python train.py --n_layer=10 --d_model=192 --n_head=3 --n_kv_head=3 --head_dim=64 --d_mlp=768 --vocab_size=1336 --activation="squared_relu" --norm="rmsnorm" --norm_place="pre" --norm_eps=1e-05 --positions="rope" --rope_base=10000.0 --rope_fraction=0.5 --qk_norm=true --attn_scale=0.16 --bias="none" --tie_embeddings=false --parallel_block=false --extras=["capped logits"] --init="uniform" --init_std_qkv=0.0573 --init_std_o=0.0128 --init_std_up=0.0573 --init_std_down=0.0128 --optimizer="adamw" --lr=0.00277 --beta1=0.95 --beta2=0.98 --weight_decay=0.15 --lr_head=0.00842 --grad_clip=1.0 --warmup_steps=404 --schedule="wsd" --decay_fraction=0.421 --decay_shape="cos" --final_lr_fraction=0.0 --batch_tokens=32768 --seq_len=512 --doc_mask=true --train_tokens=148800000 --steps=4542 --dataset="wikipedia_en"
MLP neurons of a small language model. Each row is named by its layer, matrix (up: input weights; down: output weights) and neuron, and shows model dimensions 64-191. Each number is 500 + 25 x the weight over its row's rms, rounded and kept within 0 to 999. Numbers have three digits each.
After each neuron's rows, "fires after" lists the tokens most often just before its 100 highest values on Wikipedia text that the model never trained on; "fires on" lists the tokens most often at its 100 highest values on Wikipedia text that the model never trained on. A number after a token or word is its count.

L6.up133:481505512505553505537470481509501450501512507480514440506505526513510467519492499532483478551514488483482474512510500491501461484512518443464501484502500509493503541435458522502520538495479549469411482461501504483486530488543540481444510509491510509503538486545506535515487484511485504495478502487481530468506504558511498528503541503457496476452541479481493466469522522513481527503494
L6.down133:533538481533472498552504498480483519511527480498522544478528468475506473510500539489453512477481539490506514503490500505470465505483467535511514481471514505470505511507501526525505498531481505522517483517511482471503471509511504506530473476517545539495515555486455490497512474478513542480530490529539451497472489489496470449491523521505534481482498487487477531502481499493492485523492
fires after: " w" 16, "c" 12, " cons" 12, " inc" 7, "p" 7, "C" 6
fires on: "on" 58, "id" 12, "rit" 7, "ron" 6, "or" 5

L6.up681:496542517480541496452496512523526481482500523502514460497482493491509522524466517494527480503494473471447501492495524550499518527520524473478543549512491482475464508474529509499470484487533513510484469482505500519543516426525536471484488515453549523504490484503470483482501452472495505529470535522451495515540478499491460512503514487493465467468500484468540481490478462507495527503481
L6.down681:519521460513477512514507489448500456476524489507507514520533500493487514522509522518517494511500504490545509495517531408486490566482487513487464507497494497465502499530506485498516514482474426516503529521522513448522533491462496521481489522490489535469523530515489540477541497485534468515511496454515511531468479446467504515468527482485506492506497468516458480529505480498476523506510
fires after: " " 31, "v" 12, "in" 7, " im" 7
fires on: "ir" 20, "re" 15, "el" 14, "ec" 7, "ist" 7, "pr" 5

L6.up198:477494498511508494509497492553514526512519514520529502511484494476512498524508510501522485500499483528478509445510504476488499485501540532479530501453461480418499528486499515512541514494538494495503481442466495466525523472499562464493500446473525469467501545529503508495486439498510504530522587517456496461529519524517477551533492480489489464480498466517500481468487509521496532464502
L6.down198:446505491488493487528515486524476479494492522468468512476487499500492462514482467524526509521522483487508520484502468513544526513473517495551481516481466481497501482493471480533490510508477467504506511464522483520511492513482503507540470526541523554464478511516525477564475473516490526507511459480515520545452529550490476509518532513509514492558493518563474516503498513464502511508512
fires after: " R" 18, " O" 12, " D" 9, " pr" 9, " re" 8, "R" 6
fires on: "on" 30, "oy" 17, "qu" 16, "per" 16, "ed" 5

L6.up717:500485530513467538455494487489561512469488512492494491508493524521506531494523526496485513505476531511494493488525483500510482506542538485522485543501503469454509503504503526472490512483575511511471487514496497479491508474561503497477506456461467512454477495479492496512466482534506475480493586479479514539522478499468463523513475524511525492457475459478535498527558528513463504485505
L6.down717:544541485527471498436478469525494520488510489495522528475516489490524538464502531512493524486514540484472486504485470483469468518514530476494432496535530530485543539497486488513491504509504496543441492527505468499507518465533516453532499526492485471536493488520499516504488513534478494505497446511496500514479506513459529509459481507457523489491495534519522483517486465481487479520433
fires after: "ug" 14, "as" 13, "b" 12, "re" 6, "ud" 5
fires on: "g" 20, " wh" 13, "re" 11, "k" 10, "v" 7

L4.up378:514542462472500496517465490526528531456488531528490463498469486532513469531518485526498515528480485494509471543515539467510462502526483498492479541468492451478461484510472476477502518508498482479500470509463485485505551452538486501491521501485519463471532508529497513457531522470518499468480520482525528505511447508512574531499538482509515484416504486478463484503510524486532506502465
L4.down378:459512499523468484487554505514497487529515512487477495515498458490539549535488515492555498501503530480523474517481497481469495487533486522482490434486485557510460492497515526501477504500493480527529494507473572489498519500495509500505510539482488527463500497484466543487490497486565491486485471504475490523492486511494479445521481533506496496494486487555473468512506519498460474477470
fires after: " S" 23, " per" 9, " A" 9, "s" 9, "es" 6, " a" 6
fires on: "ch" 43, "for" 14, "up" 9, "ust" 6

L6.up202:525534509500508539492508495505477523487505501491514485478495513487495478465528504555505482456460503528483491503472533536473492461517526451512486530495500465487506535519480492482489476503507497543496492507462466486517499481534514456520478519446536473486465520548465479505549475509496518460490520532490500502541484525492455543492454468490507493499435498465485487546529477490490525541485
L6.down202:542538547500497486482456461486533513504508460537476511510505482503509494529513537499502524563498449486478549492536453483515469498488513485462534496464487532513492514441554474529502555446487497512518512525509493465499494513483526505472506479501464500505468487485457460497484503484482533487480518475485485501489520528502455495541507518492533492459534473499508479470505520504487479472508
fires after: " b" 22, "ur" 15, "if" 15, "us" 6, "old" 5, " r" 5
fires on: "orn" 41, "in" 19, "k" 8, "un" 5, "b" 4

L4.up529:486526532493470484483517520499496473494468510547519506566536540527504549511460499491529495490465468491517499531547506478527480513484525492521480502484480479468512514488496504480494543497519507518460512516524517490514455495517533549529498488451515470511508515540496527519544514515514487493498500509475483520463490481545480544485517487501460509466512469507506506505497521488466530527475
L4.down529:483516434523469475503445487504485520502484486502532516496523504497501495507499508494500570487487481513542498499479512510460496450484499472456526529529491502510510456457524480525527474474481515529481524514454475518513490501510491535498495488480472520539478479481499482492536498516493510529491507456495529437510484471482534490481490477488493489519516511499550524488470534534502512517496
fires after: "in" 13, "ad" 12, "ac" 12, "am" 8, "uc" 8, "an" 6
fires on: "z" 17, "er" 11, "E" 10, "her" 9, "ce" 8, "he" 6

L6.up236:491482474499482482444483513522472523484472528494535522507502442490540488475514482538505477478474489559502504515456511494454501477479517541478491469503497491495486528513516520476551506509553536483512452494518530513526517467482496444492519513459502520439482508536545517487525495473470450462484525467502501510485489489543486530488519472512506471520510483533500495479504489559486500448553
L6.down236:584507488499541509525492501494527509506483525487509473490513592513515524505478525484510482508531491457542522506516512493526461491506472457504510549477530516520462497486499521522489467500463469517441560466480508505489511529496495499488491503498471484486510442489480508503482497513505483502485561501482492515487492478510532500533519470531492491448516514471518495533503511475551538530485
fires after: "1" 25, " of" 19, " b" 16, " for" 5
fires on: " the" 24, " of" 17, "98" 12, "r" 11, "el" 8, "99" 5

L6.up736:477531479500499546497477486514516506511503511505465484484482505539514481492447494440483483492477488506510492473485484506471528464520474500486476503485531487430492506500458504484476520466483490538468452494501454493516485498506524491492525471497480491519442522531514517476527489481507525498477507465479515524513485516529533495555470495461470462507495484516538502528485507499472515472533
L6.down736:493482462483500515493499472491497477533489488510484488495519495520553479519507434478549506489497496512472569472536498518508527518524507452514510506519484530505476547462520453479534451506513507538482505487502473498479533505545507483513484523514456488488465483487522464495506484493492480505479537536486540472513467487492462482507518495514487475485489497535509520510498531464481507513488
fires after: "h" 19, "f" 10, "." 8, "x" 8, "ah" 8, "w" 6
fires on: "ic" 19, "ar" 17, "c" 9, "ric" 5, "im" 4, "ican" 4

L6.up367:505527490540542528503507519538506505498535559480509478503509521526509522470470501500515505523524496495462487478508491529490518517520465500484470498501542494488488509475515497511490495469504495485502468449504489459525518511427503456503528472436490444511520505481524473464493475492466480453518493506506570505474517516496526513489489468499524477480457479533486486467486512531492453535496
L6.down367:511476474474546506511473497538488522497518480587505522517512493515478522445489516476510495450500538505562515464507566440532493498491502530486542514484487514454503506548510510502509510505546474488463471522490442488483505489531509517459502509498477491510459518522497493504499482486503526556490510511511512481518480466540469495518541458509496464477499486455466529480481478475496450503497
fires after: "-" 13, "T" 10, " m" 8, "D" 8, "S" 7, "th" 6
fires on: " |" 20, ")" 11, "i" 10, "T" 8, " N" 6

L4.up726:527456494492493468497470554553537456485501533493535460531519470517560466487505489525498523538478473505503503514473464475470482478517558453512495506512502473477491478451497504470504512510481522536463506471473468487527522463526506470491534495455499513503508465507505464446567488498480520535494478504488532493494458505491486523504521526537501499514504481492508476482500464506483466539484
L4.down726:529527487538522505503508464519473549511541487501501498498490497515521506528538531499459454505514535522499484551510517505489475496484506560507512491463507535489494514539493477542489517487496456517477495494481501475518526507485510541530524499520505533520507519475495520500464505497486567498516478480486437458531490468497500487502477484515517504429500495477441494530505560472530455512472
fires after: "|---" 13, "|---|---" 12, " was" 12, " loc" 11, "iv" 11, " ent" 7
fires on: "|" 32, "ated" 11, "ire" 9, " one" 9, " the" 8, "en" 7

L6.up82:543514510479531525514500475497483507486504502517493455534518506539515490521485487502481425551483474496497505488471502458484519482544541475472534537438459448462465517517526505476487514471514486455498479490484503491514504498545502502529490514526518540472540518486493495488516515518508505557514490523488540523497490536470467513510507527497557502493530463520442483542515465484467450522464
L6.down82:457444520497537539445512455517493464526494515482485554496543460461494537449540493486511471466527528504530526555488498502529522537502521508482523506509504507504508504490522472499507480462509534504471486519465491477517501506519491465439484510475504529494532504496485542499514470468483496501523465488511500535445498481522478516522496487479502479478488538516530516485503512492538486538518
fires after: " m" 17, " e" 11, " Comm" 10, " s" 10, " comm" 9, " dis" 5
fires on: "it" 28, "ain" 25, "ou" 7, "on" 6, "ach" 5

L6.up485:487543541510505483508526510504502543478481502523502503492462503510495537492510511493516481520461522467479507539476501490512486520547568524501490493478512498456540518498485558537507466517495518482494500505460514527508473509510531516443505511483524495538536486497483491510545515442493489483456524491472548492471440487520466489521527518480530531457544453477445435500509498503480491483478
L6.down485:534483480456499506511477530527462521507468511480492494506542476517484547492526463464524492511539475491534510504478482477506452467517489531555537480485503532547454523558470492455476511513483486545485477521464504499496533522492493501507494523478528485463507509509514505505504465552494522564517486503473524487508526505466513497476504475532541490444540479474496494546506494496509489546496
fires after: "g" 49, "z" 12, "ord" 8, "ac" 7, "rib" 7
fires on: "y" 28, "er" 26, "in" 9, "is" 8, "et" 7, "ut" 7

L4.up756:507561500539488507464443482490483517456521493457513473483521505533537531543496520492530463476482514453485485515491476445559502537494486480497518526490487529469515517522483486520489509468483518481496440475494496521474468463527518480527476484502467469459493494513506535487508505506506501499477496481486501493506495480533502511522518532503489508507452498502544479494536458495501537521488
L4.down756:506472475446506504502535546510554543498497493479490502482499503554472532507486510516442480503514450451501539457483496502481482494525495493495500555507500508486466478486530498535502517496494487478465484484522517493474468516488544516511478492506501488518534517456486472513542514554485488467495469510533483483502478532495480473530458493523518458557510520486508492519492483486456499504525
fires after: "ver" 24, "ition" 9, "ot" 6, " out" 5, "ain" 5, "erson" 5
fires on: "al" 63, "s" 21, "ers" 9